config.yaml
num_hidden_layers: 13
hidden_size: 192
num_attention_heads: 3
num_key_value_heads: 3
head_dim: 64
intermediate_size: 512
vocab_size: 2048
hidden_act: "swiglu"
norm: "layernorm"
norm_place: "pre"
norm_eps: 1e-05
positions: "rope"
rope_theta: 10000.0
rope_fraction: 1.0
qk_norm: false
attn_scale: 0.125
bias: "none"
tie_word_embeddings: false
parallel_block: false
init: "trunc"
init_std_qkv: 0.0254
init_std_o: 0.0
init_std_up: 0.0254
init_std_down: 0.0
optimizer: "muon_variant"
learning_rate: 0.0112
weight_decay: 0.012
lr_head: 0.00573
max_grad_norm: 1.0
warmup_steps: 200
schedule: "wsd"
decay_fraction: 0.833
decay_shape: "exp"
final_lr_fraction: 0.0
batch_tokens: 32768
max_seq_len: 512
doc_mask: false
train_tokens: 343900000
max_steps: 10495
dataset: "wikipedia_en"
MLP neurons of a small language model. Each row is named by its layer, matrix (down: output weights) and neuron, and shows model dimensions 64-191. Each number is 128 + 24 x the weight over its row's rms, rounded and kept within 0 to 255. Numbers have three digits each. A neuron's up and down rows have the sign that makes its largest values positive.
After each neuron's rows, "fires before" lists the tokens most often just after its 100 highest values on Wikipedia text that the model never trained on. A number after a token or word is its count.

L2.down312:107162085122143072126168133137177165112159110170176164125114085135131106119130145131125114120108128088131114104104153118123102142111162126128147164124161135119123124088113115127120114130106168138106166110138132112144130129069107163115121105132133114119129126185127124083141151103106090135112152115075122096105152170126145128150121114151117096125106127124142133140137092157099099136116
fires before: "et" 20, "es" 12, "ans" 8, "an" 7, "her" 5, "p" 4

L6.down236:131128143095067133122114095110126158146122112121117134132143130118121103099125138167111144147126088116177082109115136087107057156100158119145177100160129143094132169136071125090138158138083093154137128133099158118155152145131083097113134139127105125123141151130096094157133141103139097122172138133124143127123173131156173119156139139126142143152102140086166118145107052169133124164155
fires before: " " 60, " W" 4

L2.down118:147161139139122089167176107146103117143140127156111112108149160142179092096075153115133131141144163105147110121098080143144135110120117114104112150173157102079106118162095135101124142130123164129130137111112154130108145134117126164135114181157152115146099146132095123074106132103106149118174135122128104155098179151149109128144116154127190132123112109120149114137128128151107115127146
fires before: "ed" 20, "ition" 11, "es" 9, "ing" 9, "e" 8, "ices" 6

L10.down442:148086122105134110143141156168179148096126158091121173125152099115159104129129152125097118127109173134103133137131116125132157134119113160116123125121134138108125098130145051110111118094110106127162112177168079148149105132161116136180121134146110152133136109124171106153093103144148130175124129152150125140110140140113116097162137123126087136124110096112117132172199101096126123159117
fires before: "ian" 27, "ia" 25

L2.down419:164150119138151143098151140184159147154144112111088166141147144097146107119154101083104163119065148155125135130106127107109107139126127149148057095111130113142114149117112156076154167112125164123141139081120137112165155108084072101115136115131111130087121093058139117137116127141143135122111128120117110136139133127123158158149113106135126141144126118126142125097133116149128169155128
fires before: " " 27, " the" 16, "ter" 12, "c" 6

L4.down53:095162102153169137096152138192091086142116101078139134132134119132124089155107134141127121111159150077113083088104111124108133106145115120119087127100103128153119117150130180116153143121133127161118137134132119116085106142082124095091086091083114133137136141124124143188115158145144124120098166141146144173181167134158168168153127128092126142131125103129149145112097136125115117123100
fires before: " " 47, " in" 9, " by" 5, "i" 5

L7.down228:134125156128139173127136172089124189135094123126149149097129116147133168129156114123070154138208127096126123163115159125116148114142134159109147144138136134146132129102113136099163108091124150104082090101131171171129108120087171109147119142125120127111128136125104131131140113126127157107125114149075155117130138136164118154163105143125108112107136161158137129133138110132142157096117
fires before: " |" 31, "." 11, " |\n" 9

L6.down40:123122150140123159114101129111135084136142149102126136123143145091148156107127137164174104124134096131099102149136167109153143115158102125087096142163138173164106130110078159084163149108110168125096151169101129112131133132164124119112123111143156102096171156133118117150130132124106135120110198126167133121131135108164151115157121171157110123103150121139147114130084110137136180118121
fires before: " -" 29, "20" 8, "us" 7, " Ro" 7, "ess" 7, "el" 6

L10.down35:107145109093131173158153166132163146141137089153085100108138095142177160101163103124086119161120149105123139073111108105109168095126127176133097128113110151107147168122130167134148160097118145145102119180144087148158116141093132191124136114147132109118135117096121145104136099090136150154145146115154153086093140127082122114086163116109148133148133098090138146135148119151119132122126
fires before: "ed" 32, ":" 8, "m" 8, "s" 8

L10.down192:165090132142098098186117116122138159121120095105159128131098136112099151127158134173137125152089089174117110088113130134102111127145145151144082129114173134134107171122154117130115095095162111101116183111139110123122148147098113143146190136151177154096155131136155179144112094138129131136140125125116127092101145133109153141150092149114091105097132121141148155121132100119152187139143
fires before: " of" 42, "ag" 6, "ty" 4, " to" 4

L10.down429:159135096105119105146163143172107138134119112143137150126109105111119127120155124210099130117146131147106139091124147139135134116121150148106126123187140118177120178132136167124143115119135164159154087136142158132137135133167141124135090098127142157079095166143101130112157142066104132106088141115167152133123121158129103139122130113084113076117151081112085109114134149151118128138092
fires before: "," 44, " the" 7, " he" 6

L2.down340:096096135126072110131157139132156138137123107140143105123131100132139091102141166127100139109114099174165137123148113161160120106129106173106136146161103151142149125147148135096142116102165097125131093166138149104156130120182102163109158121126132164137116119121122111132113128148127128058171115131104151087127128090136159126158072137084105082120131132092132136107114133123179066123145
fires before: " as" 23, " the" 12, " a" 7, " an" 4, "." 4, " to" 4

L7.down330:137163139132119104083108125141129156127140142097125180175158118115105088107139119126147120142096131109139123125146084133137129150106126133105123110133166119130111129139103146110151096107123133112143161143141089129120148150092096073156082123106118122127113155118127123102058145128131096153102148152122137173157131100129147142106130154170133124168141110113146126151059128173090104114102
fires before: " |" 36, " " 22

L10.down449:137116072153115123129129129156106097123102100107098138179114103110137130119118160118170145081098112137127145118124114128141107087124095101091138123147099073135101145144173125137124152069072119135117143106117156144140163152114130110091051143154141169104133176141143157114153123149125142188164182143105101148156179108113141116112121119107136128100119100124141132132172125142166121092116
fires before: "ary" 34, "ar" 16, "ation" 13, "ed" 10, "ated" 5

L2.down71:143136109102123152153111096198125097109126151090128168133104121085148117130127128130116119124113109159123151106114098117117128142093148142137122151129138139128136137125128103149148119125143118154092135158122141109143160120144121147142081142138123164107118113087123154129083109143085138096134153099171137158107194116143156147121142114128082117089109147161119111143106103163146168140109
fires before: " " 35, " No" 11, " Party" 6, ":" 4

L2.down134:142143172173121139124127119162178167155115129135142164143157135162125100137131092103130127118164092144128097140124086139126119142158141142173135142116060117125119148145085124137098140076148143091132122120119154137112143145129144114131150114111078151149130164078127153118137129125136100152126086071107129147141173092106107128093137072118129168116131157115104127110146129152104159111123
fires before: " " 50

L2.down421:093117096135152147129128061189123117138108116104113115131125137096131115147126100163163111139152155103146171156162076107053147119156151150164130137111128115136102159115097124143143147156135087131142096134148086130135091132101141145116116121119149115118118127122103137096137139117097120182093136085165120167136149141149110133122132101148076140144146144147149135115110140107149122133139
fires before: "==" 20, "===" 17, "The" 9, "|" 7, "A" 6, "In" 5

L6.down201:165120123108156095129145100155143144114118164148135117090164138126134107112152130149112112147175139162111138113098101134142080112106143130126123104103107126144155100167128110130116141151087110119061155172133142146126129163129134127130114112122113119118127119104140122122135138120091117120136133129134110162108191190153083106130089141124132106117124130122114133181142123107139146158140
fires before: "ian" 36, "ia" 12, " States" 5, "C" 4

L3.down495:120102145137155137144186128156123138089112158105110100096139079145118116169119089152130141144116144141129156166136111162116168103167124128161106143174132143172113154085154126139144137156150116137120139112075097102117136119107140116129143103132089094130121145114134147121112117176131177138180128128114155138155107086113147134085130096125144116139111099127111133119093126118101088157150
fires before: "ubl" 16, "iness" 14, "resent" 8, "ort" 8, " to" 6

L6.down245:141139133145113140164156120059120119156150142101155119096139113149129210149098126127091146149151099105131123097111128117105135166117159135141117117145156169092133177099064149144136126160104142114139123098136142128178126162169123118089164127167130116136135161111101105139118144122092105105109096116102113120102119093122082114128133114146123134161136169140138148142099118161163140152149
fires before: ":" 17, " |" 15, "\n" 11, " |\n" 10

L6.down264:093141139086148125163133154132139130095147133108157104151084129126112083144104118145120131137152084182141119104108124098124107164154121101121115132182067148134118180109107103163105139161112139101148141141132114105138139154136174112097075140149135109138119128127143122096151159144090131153125128098170172152120080150111135113133137104107105141094192104126105129131133109083131131133096
fires before: "20" 39, "19" 16, "18" 15, "24" 7

L6.down424:140114114102077140143139154142131158089113119126133107128092100173123135168125134110143107130155100082151142127116103121167083126146163170128122145131153097120097115180123099118150129117087156102131119160119085086136109110135146115123074155134149163122109144142097063150159137097106104140119077152131152148084080117112125131143182127118135128106127178142111119155136146153101144088117
fires before: "ed" 19, "ing" 13, "i" 7, "ary" 7, "es" 4, " to" 4

L4.down366:114129091123120119116147159132177156090142135142152156123125176084101107116135107131106118160099149130165134102137111154118158144159133144100196124125104114170118130123125113125159146127115138138127127147148155140089136117075082104134116112101113148100142126174090151125163144085180113124125081168170121111125137110169159105123100128139106153078126102083099133181128111090124136157128
fires before: "," 31, "." 16, " and" 5, ".\n\n" 5

L6.down442:108128131133125144097118147084150105099133101114132160117129100123145108131149135091128092120091115115179088133129128099121124142127169142181130116132159136151115107173113103154111145129154126100128155116118167093161177127120155112090121115182102100134149133164140125108152157155085135153163120095162095093114141125106113143135109113121124122126154135115115098144154100099155164120141
fires before: " the" 25, "om" 9, "t" 6, "l" 6, " a" 4, "m" 4

L10.down470:133103110107108150159148124175149126120134124143148130126113133146110098120070143116127104129115115137166096155119117134120158103131162122120136131108130110154092119121128083153088141094103151191124160146148113077144186140146124111121154156099102152090139091095094167118170140157122129099180131146096136161135125140168119129130153095167135121150137147147126149122098151150110120124133
fires before: "ing" 15, "s" 11, "amed" 9, "ed" 8, "ers" 6, "er" 5

L10.down257:127156087119093096072191170166126132124134118144114085089126124141103139128155145060099138146154119126116145124126124118124127097095146129140104135156142155139127065094169190136096100175106111150129134156134127160128129147153113109149143112164132118135115130156152166132089128126164176131110130133165108112118133131103168161152120151099180115100130168131095119133171099122135133132138
fires before: "a" 16, "o" 12, "i" 12, "t" 8, "ough" 4, "ated" 4

L3.down365:148147120129148109134140118153139124120106096138147116146113130123057117093136151181112115134103133106138152134145128095145148138121106085114147129129089114092140123105168130145148122133108118101109124152096090104133133149099100111115197082138115116119134099149129141124111109077098127098127155068159095145108122137147132114111102135102167082132198171104195146139125132089149117105119
fires before: " to" 32, " the" 10, " a" 8, "ed" 5

L2.down112:160101146115157111098156136094088083114098119096127114126110136056186123135128132144142095130082110127124126143154123119113095125131158114118122147156168130121156146139134123136122152127141130131080082123171149145151119169127154108151123130118097153135158094119148116150147137118117148089124148140099129177086162145150103189116092099146205138172138118131122128118157129096100126138133
fires before: "ubl" 11, "ublic" 10, "resent" 8, "ro" 8, "ual" 7, "ort" 6

L10.down291:134119121117145099163106084154097139096118126098143122098157121146137132113157149112150162150166091103154130114107122158103112117123130167149160114138122133108133120123132151109127113143153149107110078140163122115137072093115139157089124132121105111118095133134138118126135139134131150107184128096128102121131125199124126125117130121128113127066130140090147165163140133087147149139118
fires before: "ed" 19, "ck" 13, "ak" 7, "el" 6, "ight" 5, "qu" 4

L2.down215:145133098075143129114108115155109071104130118111142129140165058128126128109076118136150141052106137120150163105154126125124149138157170142104145097152130171119110077139126114125156116145084165131149098147147131090168160141105128101085117100137121138121092091138113138134114136107140121121173060155163148119148124128133115129107122138132108111121146097102134157146140111147135154133114
fires before: " the" 33, " B" 9, " " 6, " his" 4, " a" 4

L7.down395:143169141125127093132159113089128120142117149076071140148107098115140139146130139144139171106103146130101120134085110160096131161112128168116096146143140117151125104112125169141165161165113120131137167168119129138105137131150117120118103119112131122141119131150168124146140140141147119083143121141100117093106141142145156112148168094117146089127118111141097142151114128173118137179131
fires before: "il" 17, "e" 12, "ent" 9, "ing" 8, "or" 6

L10.down225:120111168158146122065098113209081115098141122135162128167120147136120089146112140127139091114097115114174179168132121126088089136128119139116130148125133126107121166139142115161113147138139152083116157171121143132140133113103122146122050117149107124109096125112118145114113133159163150153172128143123174138159178113128131119152108098120123107123128126096128123102133138161143177132146
fires before: "ion" 20, "ed" 15, "ing" 8, "ive" 7

L7.down207:090168109144156142115132118130141095133141107086101128160140100109123158122081132074133097112138109121102174129105170135098117143139134124116108133112137142124112168082129132116154129154115159149152103152161141154125173129090139115108109123108132125136133100163108148122123120164130164145155129132128100105089193142127117125173099131116107137119058147130149142117148158143149136118159
fires before: "ed" 44, "ing" 12, "es" 9

L6.down168:098188140121125150105114123149157113110140132142148092154135141159178137128151169132132122149101103149120107139117144125105151146117121138108096113151164139119098099153122130095165091172085090127096125118143169101136118122126108160139125144118122148121128083145146133087112136170165192136159100137124106141138124170104105126095130095124125141110132096172141155152188115114113144100122
fires before: " " 26, "ze" 9, "im" 8, "u" 7

L10.down21:135107175091107132139108132144144136104140136131127129154166114117147094099093155132131152174145099119122127160103123160127135112129119119119130105163158149178099108105151136109121113123153111100132145142138178154148127090177139137128135117121152133127132130158098072107098116096146099148119114111140134124170149128170117150141129118148115096120152138219133132133130144111132152142137
fires before: " " 75, " I" 4, " of" 4

L7.down92:149088158123127107134168134183134124131120129120120171157117051096111123139116142138133116140147125101109122138123129175157102140091112091152118136116112099155147102157130130106124146092139154122139101129123152159122090098131156174145104110109162161167154113113151158129116111162141153159103125114159123134116160124099122135130075126126116118152163131114157107138110101118098148117123
fires before: " " 34, " (" 22, "iss" 5, "==\n\n" 4, "land" 4

L3.down101:124110128105142059175108053111143143103103123176112152118138108117169103153097095099130152141129115158122128116138126117172143153129176132141122108106083143071150104111147104148112112092122135140158134100105115167125126103116151130120145172094118157177138116112094149110126128111161147138137155153108117121103142116148096102125126166129078136147139117079147141117129136176133101130119
fires before: " |" 31, "ago" 11, "alk" 6, "ese" 5

L4.down213:128153146104166146164121188118154095109119122153161129163130139169104083126118145121154096117142106136103179118133107144132137125130066130111094091129166140154174134159122125097170160107119117159139122148148090141157104093122072144151119169145127093147128126118096106141180138139132088118136123133159156143117157132087098164084113146115153124121091141118118114112085100143173125106137
fires before: "y" 11, "ed" 11, "n" 10, "ry" 9, "ain" 7, "ty" 5

L10.down380:112157113127138148131127133129152091153172103139080129109150130126134141130185139132145180132106099119134143130156114106100113118144110127138149129138097144113129141105155133180134150135093116086105130150105101130064133094109166155127129122103106129139144128097126142152100100136186151105132142130110140103146116143158121150157110130093139107132176090142084123117157179120166118112153
fires before: "ther" 23, "ad" 17, "ak" 9, "ance" 7, "el" 6, "ast" 5

L7.down455:124158120157142099109102095172154145115126123137154145130187120077126131132100119099134117134094115110154154176096142171157088111094124093124117097160071140134104120125134157115122134143116129115132128167137131118133116123130139124129151131114142135134121143122103126077114097119062148153130095152156126110104157143124111133144132167155115129124115155134146115128149118080126122088150
fires before: "er" 16, "ing" 15, "es" 8, "ted" 6, "ten" 6

L7.down233:146097108159121137120136130118159114134115149167081140114141113115132117136149158180132102153118115157155092130147113150128148136103163122134151146104215080143124122186110132094107096117152140126116155119117146143116076103116144129129100113149122130148074143173109112154116104103111149115162107138120133118102137150150120147151109126113182140154134112176148098092130086146141080155118
fires before: " " 33, "," 32

L4.down100:155114117138088104124119126147101102143125088099137157146151075104131144124073094175143118122118136101161115114168094098123119119150133166125166131146099142119150124147163118086158114110138111121108085164150125178091151134138146103119099145120169131135145108106119147115150124069164126133088133128162101176140157119131145108136068134148149134136090134128142156115128114123106156090170
fires before: " " 34, " •" 9, " P" 7, " C" 4

L10.down235:129098107179122127151127131199095106111111109110096124079123137123124137116131142160104107102126075133146125111179114132116122126097107120135145146097086079108140139131169140160109109116133155119137167089132142105111147174099105132135137093090164095117145133122095131146122101167120116135137153113107145146122176142170113142099082130173104076118122129161151120114155148113187122113140
fires before: " to" 30, "ip" 11, "ated" 11, "ival" 8, "ation" 5, "ations" 4

L3.down404:100133147119074087115118117129106136102146178117136152092161146117124139083092077154103133129139105133133118129151177140116153122149149142098112100155124097142119093110120111138143113148104162126138143095105132122168102105121178101122152136129122111142096154134107136123137139151143160136115130145108087143172138167139174101152125127138064075098111107135147118149126143110103100133194
fires before: " the" 58, " |" 4

L6.down429:143097149154112112100125093186122127177108148094107141142080146132144110148151130142136132155085130123137127121148126115142120158112130149100123103148118124135152142085141139139113115145095151104105121115125135137151113123129154092141138101107171087107109117131130111110092130051196099128145124114142175133096127075146146130112118153150147142138164075143139124133126117088103134124098
fires before: "," 61, " " 7

L10.down123:148105100121114079156123149113106135155138105080135182126108095129133116113118107134107140126127128137145132095132152120103154167143143122139113110159079128139140155150084119125145139139188145149117136154111123115130131113102134160126158140127120127104107083107101175134122110000156114134118106113159090129127138143097119128128116161124136148119123121113158139130102121145129166108126
fires before: " " 45, " the" 15, " January" 4, " \"" 4

L2.down183:124053106130123135136107073197118118107121110127142152127127108109124110120111136137123135139134132125163126059124161106143146164101154102148123118115095109130104176108127126109164124169102105103130115139077091138127076127113124139159101108101100157117137116134174141097108137105095147142141113150159131156124098164127143103128074129112134112135123164119138108150150188114137129127127
fires before: "==" 27, "In" 12, "===" 8, "The" 8, "On" 7, "A" 6

L10.down290:134139145134215150129133097134107167120123156120129160138114091083137117133131153072093115151125129143119143125099101123133088054088139143129154122160089121160111172142106167143129144141097134086120138111132136088109116111124121124126105157129116143093122145125143103099144136104116150102118151122104099132135102148151134150124176149139135145128121090147117137123137119117107153167175
fires before: "e" 43, "es" 9, "ing" 4

L4.down287:114110163142131119156132091110106136187083145109128166058174128095090127162108081134086152150130108148128154137142151136125120141139127101145148129143118148136107114137135136129127155104139131186143121116139103108128116146138128100124136105138156154133176150113076142093111184122095112130127116152141146156168086142107099148146077114071141135113118089131088120113167107156158134132129
fires before: ":" 40, "\n" 9, " |" 9, "ates" 4

L6.down220:105094128136143129116186143100176148134112126142165161105122158105163134124097105104150114170134131125163086135112105082152103123146085108155136112082117091120127130104078099108146089173135122086106111087096117154130116146125143073160124148138116123111113153090124099124147149149139148168147100167132142142140106123121138154141154131165122115134152084112102118156144086146101151139110
fires before: "\n" 26, ":" 16, "|\n" 8, "W" 7, "|---|\n" 5, "i" 4

L7.down30:102095135165161133076098119076130154124102142126128116124161120109157103152138132119128182168132165133119091140072125124167135164131103147116136102116149150120095136134152124115137145146097136124125122136141058144146168120135129110127110104114113131091134044128114102141132155160143127116136087140100109133155106123133130117137092124140135129117109142155172115138089128107097108129131
fires before: ":" 47, " |" 6, "ity" 5

L10.down314:171108136151156123135094108096147139150140142115124168106128158131076123115098085141134116152109085108151119100123193118112143141108114094102127100122132118169102166133115138122108127179151142086151156096089101121116098127114118108146142122081106157152150124125147149141135132119126123130105125088143134150154099103132118143160104131132151139151118117170123090101102128081109130130138
fires before: " |" 24, "v" 14, "ved" 6, "g" 5, "%" 5, " v" 4

L4.down42:095126128147119084135156109114105187123135129130136159157121108151114109112095126104096144117150127104158113137166123109131115124157111126078119117127102123147121155118140128107125163118088142164134164178153117146165135084087100142122102170100086180127119114169088134132145155139111125104138109100119104095180105126128174119169172138119140152112109123154096134150170107108116111147114
fires before: " " 49, "ar" 8, "i" 5, "m" 5, "ially" 4, "s" 4

L7.down82:117129122102153116150127133143113088117111132159146169082129099139060150143120112127143145158093154182071148128150148130144139151163164146064130147106095137124171121085108104138150137134103164111067117148139121126099111128102105114124138147148142140150156126148118062087131135129093145154132123127136136106122123126109179118127173107102108096143146149147100164133121143151117185139081
fires before: "19" 20, "20" 20, "18" 11

L7.down243:135131085148125091125100132042109171135140165157129129122111125165094117111127139095127127140152132119154101104100118140122096110101124124149142105090162107152082139157118160111147158134137149081144126121141111092157133082091130108125129115150136102112119150107126131134166105095127126101146097127132117108118112127167155120150109149126110114110160129165150109137117106133121162107142
fires before: " " 40, " the" 18, " of" 14

L3.down263:109153119095104120144182148059112153117123140120129144146100202088150117120095118144138118117129142112103163144117153132119087086143134137151091147114122146093149144161179159090164067115101119104154125127135128118140146110123094093112121126111154151136148146154138124088109172129107081171112159155090126134162111158127138082111123126151104150140111136122152104131120126090116112159100
fires before: ":" 25, "\n" 23, "20" 18, "19" 6, " (" 4

L6.down263:128109132142114136134149129220093106111111137117127133123164124106109129158143109116123082092135097139100146091136081138118107144127086124120138157160163101100115126146165120156149106133124134142093155164171152129123151162144108176144086118128133165153078127138110164126111131172111150141115121148171132091143148136110134127126083114103176128142104125121146126139109133151093160107135
fires before: "es" 25, "ing" 10, "ology" 8, "ated" 7, "ic" 6

L6.down341:098148135157110138097156145169090125094131131112114116146089125153099114166123114160139158087113161126091128123153136130126162121128118137138130116126087104123143148110115093062111117140102112154138143112135167086136151153134118105145088122146142121147153093124087120122108127104129112117118112144177123149120136136114151165131134152105122123144154144122103081116109135107108147071126
fires before: " " 42, " American" 6, " former" 5, "ter" 4

L4.down247:116112174125130122114079115107101056139135157155103095138132095112102135101114107150107172138155105159103160125111087136112143123118155157179115110127142136141108120092153136163139130135150128153097096121174151107126116131135131146121143154144093097165121143106186126098105142148115125165122145138125130133132111166153109102120151165159100126087165117118130152107127099099138163124148
fires before: " |" 24, "%" 15, "te" 6, " |\n" 5, "ted" 5

L2.down264:188098098118136121142126158126184169110090094141086113104113150125104108150151119123143142123147189148105134165108135101107176113125112114140128156123112117148108172146132144136145178143125128107124155124125081072152085119094125105126125113148140147109107124156110128156100105167136095100128151136153160128167099146098146111111112131134092134132141104139110121115145136091115115133091
fires before: " States" 32, " to" 21, " Kingdom" 5, "he" 4

L7.down84:116166103162089136170128090128144130095104112147140138142163136123077148131097130120158134095130129137128107144146152138188183115076132139128140132108146162134123132093109130140148113110125158121106114119121169129112158112136117111104157119105121085145157164119123068090144134144115124123173109090129161144092155108139128112164065146153158121129153113111109139111133137119094093146097
fires before: "=" 40, "S" 5, "M" 5, " his" 4, " a" 4

L3.down131:104104117129113113151140109136109094113112092128082204126128103103158122136088099120149125175106123082130134122099103092157117117099110140125098119103148121121108110165103142115123145127131121133157096166132109118141128137154110117108115111128152147078131073131135120153130134157112174134109093142127186166133127120106112202173154116132120181110117138186143106164118123109136135187126
fires before: "=" 27, " " 17, " –" 13, "S" 5, " (" 5, "In" 4

L6.down248:122186143121133102119133145093114149161140162129165127139118134160116129125096125122150097134138127144109161152131141125146097130147139092106103147177103103108113108103094158103129151120108124104119146124127154111156150148128094100121129135157164135122117146166137189147174076123076117097131117122101141156146141134159137137150077109095138131114078185171180161114136128131121127085148
fires before: " the" 40, " which" 10, "ten" 7, "us" 5

L4.down429:142115154137133103136149092194134124124098123119147145136134174088134161125119163110131132130138184122148123092128077101112095144068167108131112123107153095110113157146117134104114116174099117166125172108131110100118130113091123130090098109128082115104120098189135135120104097124131128140145120154158144130129125163105136127110087119119138127100141144149107099128109117135129156172097
fires before: " " 47, "," 8, "way" 4, "ter" 4, "-A" 4

L6.down133:082159150115137145114148149158128096130100121147139141066123114141100137130118144085126091159115130088173155155089136133119159103141128100151148151120146122145146146097141129150156144143112110129149135135141128212147096073113136111121147160095113122138102122117138109107147122085157139131148102105127124114128154107133100123161129123122117130171160102095127163161177144122140167120122
fires before: "==" 32, "===" 11, "In" 9, "=" 8, "The" 7

L10.down438:131099136103123145107122156131115097099098158124134111123156153129106116155116159113096125118127136122127165094117145132093121144125165140133113159110143134137165158125104106129153111070173159106131113163096115131145139133095094107101075093130122134073160097128142129136140113137131124146134133173128135084106109151102125166145108118120142128102094121131184140083138111145119116114147
fires before: ":" 42, " of" 11, "ed" 5, "le" 4

L10.down266:151126094100134126126073127155128143157143131148098137130128152129118117141092113138117097113087115125131139087143140122124160133088100119126129100131127142124156126120094137166111148145131114097104119150113156111174089143116190089136106099102144163150104169128159105129087075174091125150123173119147147113143098124135128152127135144126173114120093125159162152091115156129152080173100
fires before: "er" 21, "re" 9, "ent" 9, "ral" 8, "r" 8

L2.down391:114132123137072099151128121109124114146130092129134156156149146150148154142174103098138136093084121153138113131144160142144110158092102156141161108120134153163145089170097122158146129129112118119111156140152104154133097122131078177139147184113133111169143154134123119124112148110137104144118151153105151125124121162119100116124120068132117106167121144147114116126125128162130078159113
fires before: "==\n" 25, "le" 12, " life" 7, "==\n\n" 5, " ==\n" 4, "or" 4

L10.down32:106125110154124087085160163121118107135080167130161095095138143147128135122076126157110150098141139139119098100105113123110178133144120140098152124146176112159124116118142126101124105143120134081155161130109139124145141099122164153132146120153135114053180136136116111159130133148136083101117146131122128107154155142140140111152110118117137103144091175111141176110126137126114119134088
fires before: "ed" 28, "ing" 7, "ent" 7, "e" 5, "ib" 5

L3.down109:178111148085131120130146133138113100087119109152128119103091134116122130160132152175106118128104102110127118149147101145093134120124105113148123090116097123140125127137091070128103148108104108140126128114128146148156131149083098158115165095129082088151156106153177109110133157138162102100152098136131141134145128092100149145155152104142124140134093152147146120142076120142150121156166
fires before: "ubl" 14, "ublic" 11, "ort" 10, "ies" 7, "resent" 6, "ond" 5

L6.down252:095134143170095139153114132104142080119171136109120084137132135089107135149165083153104122093143161136137099110108153139104131178169136131110144176122116123125121132085137142200112157128122123146158101136124135098122100147147119163126125139129107128099110121128161125100113130061182116097106105149149111137133105133129156128101094117085112122123113107146132119110124150144076119116106
fires before: "19" 44, "20" 35, "18" 10